config.toml
num_hidden_layers = 11
hidden_size = 256
num_attention_heads = 4
num_key_value_heads = 4
head_dim = 64
intermediate_size = 704
vocab_size = 713
hidden_act = "swiglu"
norm = "layernorm"
norm_place = "pre"
norm_eps = 1e-06
positions = "learned"
qk_norm = false
attn_scale = 0.125
bias = "none"
tie_word_embeddings = true
parallel_block = false
init = "normal"
init_std_qkv = 0.0312
init_std_o = 0.00667
init_std_up = 0.0312
init_std_down = 0.00667
optimizer = "ademamix"
learning_rate = 0.000332
beta1 = 0.9
weight_decay = 0.28
lr_head = 0.00319
max_grad_norm = 1.0
warmup_steps = 399
schedule = "wsd"
decay_fraction = 0.811
decay_shape = "linear"
final_lr_fraction = 0.0
batch_tokens = [8192, 16384, 32768]
max_seq_len = 512
doc_mask = true
z_loss = 1e-05
train_tokens = 157700000
max_steps = 10117
dataset = "wikipedia_en"
MLP neurons of a small language model. Each row is named by its layer, matrix (gate and up: input weights) and neuron, and shows model dimensions 160-255. Each number is 128 + 32 x the weight over its row's rms, rounded and kept within 0 to 255. Numbers have three digits each. A neuron's up and down rows have the sign that makes its largest values positive.
After each neuron's rows, "fires in" lists the words (lower case) most often at its 100 highest values on Wikipedia text that the model never trained on; "fires after" lists the tokens most often just before its 100 highest values on Wikipedia text that the model never trained on.

L8.gate107:139145146132100132114130135118070136099162121069098119096112119118165123114107154130135145114143123189132132139182147121078093103141178141199133134125199076151076115106116090121135144147172117083164139128135158116159137153128079156123130084120143119128077164133143127120126156189199106064
L8.up107:111121118154107068199148135130099107102122107116136159099140156090078153156148142145086109093111188134082109117128092085076154128180122113147164152139100201165080124126061134175116088091138158166165117129151135105138131090146149063086184142094130102147186139129158139125119186121162140169
fires in: "years", "awards", "games", "association", "century", "days"
fires after: " year", "ward", "am", "ur", "i", " A"

L8.gate505:139095097135068200227138150154110155142109100132099158128121143130154191162112125132107116119062111118132096147144090139161138135138090144145138056103099168109086157085152127096206109206116135121124126119137138146140123070098122183163137175132075137074099056067172077155152061177087188167
L8.up505:137172113103165148116158173055139092144155120080085160133207130180115195106141113086109146109178148099179128133172142140100148108109108140188083099113102110103106135101091115179149125131141133097128180127135144152149110132113159194124093149067145152115185062133104119130212151135050175114
fires in: "released", "release", "candidate", "standards", "strings", "stand"
fires after: " st", " re", " C", " St", " Re", " s"

L8.gate154:119112116146078181152141134068102183166091105100105096068094140126198145104084095069208106112133160138118157141138145138158144131151136065164134187139145086126120130157172098137101104097126077087112112128109159114168137146141145124142145156185175155134131107037183111088112078132116087199
L8.up154:149093150102142126118108182161146117099099144080117076103112114120168121136083087129160114164145135188096158128110127141099146118151152145189118135126123111132066171149113104156091094097175135087158078095053145077139122159102113138105136109141143081123127143036123114161102134099164159122
fires in: "born", "named", "which", "this", "during"
fires after: "b", "am", " (", "h", "w"

L8.gate527:132134164142158165120110141120153151144091106099134155181165118183135173120132112099153106128096110136123162136122091158093159133110082090150126074161159122198106125169143093099141103110098113103135168165118100149132148132156138167174103106131095084098173130144060135096180092145159140196
L8.up527:167143069104117130157076116077118085176140134159113128113143146125119170151078128142084122142121167136071120132178093137208145134125233136171097117159138161114127149130140103142082156169112120125131152151187143067162101158117153094113217178145155177146165162130094139151081120169088140159
fires in: "single", "singles", "singer", "singapore", "site", "king"
fires after: " s", " S", " K", "S"

L6.gate6:141106129088118143105116143133138117125104129144094138095131082163141131121108207117162082121087089097125152120090220172177122161140100135136092142109176103153103131150133087081069131191154131054192138141152080125073172158077118137059139135140088128117125140041140146111150190073144115139
L6.up6:095107206163098165123118105090126077089114164088107142164128097110095131141201104091155070135117129110126122146143128104157103085174163085116130116072150115149119206115096124166136111149123136103139184185113147146143108133133130076093114128134131108099167109146081096122167111136247132176
fires in: "district", "is", "distant", "districts", "buddhist", "description"
fires after: " D", " d", "D", ")", "r", "h"

L8.gate465:119170170115148155135127151113178149064100153146170076108100121121162115128061088123118099122178149142125130139124154108115161139082101118129107136139155125103147146147102118174096166109101115154081072117077101118107124137221174130140157124107125133137132157116081087116079081067134097059
L8.up465:100164133104207147105120133186145064097104138144136121146122119114087122120102117137131150111102106096152074112162134126138156151084115065070206140146043073227134055141154072101134104106135162165132087124141101151104116129157133112130164152145140139165124165135110126114134089194142161134
fires in: "built", "april", "said", "sheriff", "muhl", "each"
fires after: "an", "u", "r", "a", "ar", "her"

L6.gate454:159192080075151114119145152166136165128150158045172118159136100112108153132096140101094130125121150157094106155148126136111134084089118141117156054178128149177099123147101113170154109146127132170110150182076174134132149073157129101159141103153189135113115134155122081140154188115129129117
L6.up454:088111142114174155121070117175145135133125097056136087126008150103155106117079117096131172135166184155149084102084134143100107102137115079126131094142126176131132154154101080112146127154130128119096113128079117093138158114146170089175126160208147218105136069125162146098158151142147129090
fires in: "against", "they", "again", "agriculture", "theory", "organization"
fires after: " ag", " the", "g", "al", " The", "ric"

L6.gate648:073154189149129143173115120122174111152144115110117085176142153079153179173153188100106115090100103187133116195128103155130106116085102168188070124112125153094097128114166149126086144119133103139096146149130101077184172134092205186166101136167159128110153069067169155157168128056117123107
L6.up648:099088099129115137118154137222088142105128132105120165132132216127167138132097159083159135171098137127103147088110134122149153131131111111094154157078106115119113136161141142057132136152133117105147105054084134158116163114181141192149148168104090105122106149096087109136100132146153139154
fires in: "where", "not", "became", "include", "are"
fires after: " whe", ",", " bec", " was", "1", " includ"

L6.gate588:140114149064143103185129146058134127145088043127106099102174191073122109123104163138135103104130103109150124124116123179122095134159136149141048124099141197126098101077094063145105128160167178160147115102112113154145199100136176194147150137100134107096146103088141092137135134099135113141
L6.up588:082129111140164192111062172159114160111053090095139156112088097139165116106134086130160136156152107101061109111115153125097143124148107145087115136128127119098139194150127116158111085147092144148152125093110131126097117138151165068180103170151143167162119086170129143095189054160133150086
fires in: "a", "an", "chinese", "japanese"
fires after: " is", " was", "an", "in"

L8.gate375:103127083123103088101145180099108198158133142107093159071087101115141147074088146082144112117126117185155151118079122127134158106153174220199131156151132102051143080162172151103141103153165131076135116175131098135113134112164138088154155144148116182108074101143156175099062136065109114142
L8.up375:132078145164148120104128131096122134139071073126076136102103109138168136142158145118192076152154165077106106103088173134143114114117145199122076187119083125041112151135149132074168078172085154098143170113153133166121126087129092082122121140114117112098093083122138170129051115168175127148
fires in: "that", "it", "law", "class", "loss", "russian"
fires after: " cl", "os", "us", " l", "s"

L6.gate680:115150142091177102202137095136118118115175118131142143164121105135111102133114114180111152145154111117142085073170118117121139123132139077142139153094100179164128175174163128126140141088165125182134129147106082163154119119191150134153105075192147141068161127071144082084180111227118118151
L6.up680:177129064120150075113097136164092158130093108111090133088104111183162132107122089152057126122131108127089093123159132126127092161148114067089150196146115089121196168124149122087191172123112156128180071166119141228084103168143128136143130124155158168151171099190112163146086111193171114111
fires in: "they", "family", "these", "then", "therefore", "following"
fires after: " the", " The", "il", " m"

L6.gate363:158056098120070132149049123141107135141181073172112137133165094077127111123099149094171041116111075175144131121107178139134097138112153168074205157105113135142098135133144117137079090190132096086203096125103177112117086107163112133127175099119080109129142185094104188085076142113187094167
L6.up363:149179083080112150121098132096124108214146107130134134149115143123134147178090187096080126129139151091122101152130109141116116139122152070132180093160150157128116163104096104096161118173129097082197106138155103157135135145135115148145228125126180156157130121146142160138133124094134123148
fires in: "during", "district", "discolor", "dismissed", "dismissal", "disabilities"
fires after: " d", " D", "is"

L6.gate213:124129145157120140107177155119116112117134089134082111114129136147119124122094173144118142105211114129087212156090099136148127105144100115155111073085175124133110105141070134169142154158136134111183068158132136101108165067104107135146127135163127110112080115091112081133118120126087133123
L6.up213:098132112169181121064167119118129113131107104120111106071131099122143131166094160131128139117117111106164134150097115156128110087061109141089134161130119071182138080132114179131111096124093143125101133151164159172091216127075118200104202140035155140134127118096113116102126129122065095097
fires in: "remembrance", "february", "baseball", "december", "afterwards", "france"
fires after: " F", "m", "as", "ran", "b", "em"

L5.gate495:126122198132137085195132113084130150095212137173164129131136102115056129156140120107148152135080159127124130076158130125107152094081153131228063155128153117109136117150176083129145178128144100128085137111148190114155091136172108113144092115117119120143201089128125099127131126132052110153
L5.up495:136138048116096118056075152166135097112144095115161102115123104096132075165135127167123168125110197151049205139225124115128112140078165149116150113143150087163171138149148144129099169152134119109183149092097161164101071100069057097108101148142089080112087113075078061148058060140148119117
fires in: "second", "first", "1st", "third"
fires after: "ec", "1", " –", " F", " the", "ir"

L8.gate464:059081178143105109123130114135122121129102095146139147111135093156148126167123172076149123153073157079121141116115105149190137082106158043112120113085143089155047109139150085122094111161154144078175129130172130142068200104119098102073141149133128125109141132177141108143226154132186079142
L8.up464:117135140193146167219124116193131090199167062110076119106168120120186157158099135183140100157143131145108112122135087145123111138129103107177093167128109115096132176144139122096141141115086171101108129090109085094139079155142114145133089145101146127079137175094138167131111122145134163093
fires in: "a", "based"
fires after: ",", " was", " is", "y", " and", " b"

L6.gate73:141152144149120153113115114123116112162101080162190142102127147142123097203145130096129146166099080112128132157186129128168156140149130070142185082124175144123125099209073132149144100155121154109101111156118111112128168109154172207135130138181193151168157085118154024132106094112129105171
L6.up73:134125096169149145059163117123130108120084134081121072131062141105099120199158127161112127124153165144089183221187100157087161111097121105117092058093114207116107192111087078135079167127084139091120115134131107124120154107134144156161118187202141086087154077107103120159070128076161145163
fires in: "by", "1", "including"
fires after: "ed", "–", " by", " includ", " J", "ated"

L6.gate377:141170141140101085139127120120144082122093110116044120191168083098146075094181120107149114110178147143109112106117108105140102114094154115130111072122090127174107147125092095119159119156121206067158161163141118130159115086114088095071127137099052157135129100166174089151197185091162138105
L6.up377:124148150127083158119169129140142145099084175091141094120119132162052169099098125130170142153177149128168129164185049120142112121138110103115113069092079157105104164113128116175111157094125099146144148158129135152109173116139105142090162099102189133140159137161118143175142156106161127132
fires in: "series", "species", "sport", "support", "site", "resources"
fires after: "er", "up", "ec", " S", "s", "our"

L6.gate165:086139170124095106127096130087151143084147147160139177161064152111151072148103144092153136162085138180144100095159067162142185121143134093147071102099077186156131120147112140143112140117159074120179145137111100101127085140136128076168136145161107190113134102140152111121142063110152106108
L6.up165:089150135158095209162136098127130122092144117154149184120105126187155131122163127142134122121153123127087139140131083124104131041161075105098133189100103145068132116102134112135164069121103122152159159111089156142163082092120135132158059150113123082086138111136106140137106133106114061124
fires in: "but", "is", "and", "it", "or", "he"
fires after: ",", " It", ";", " be", " was", " but"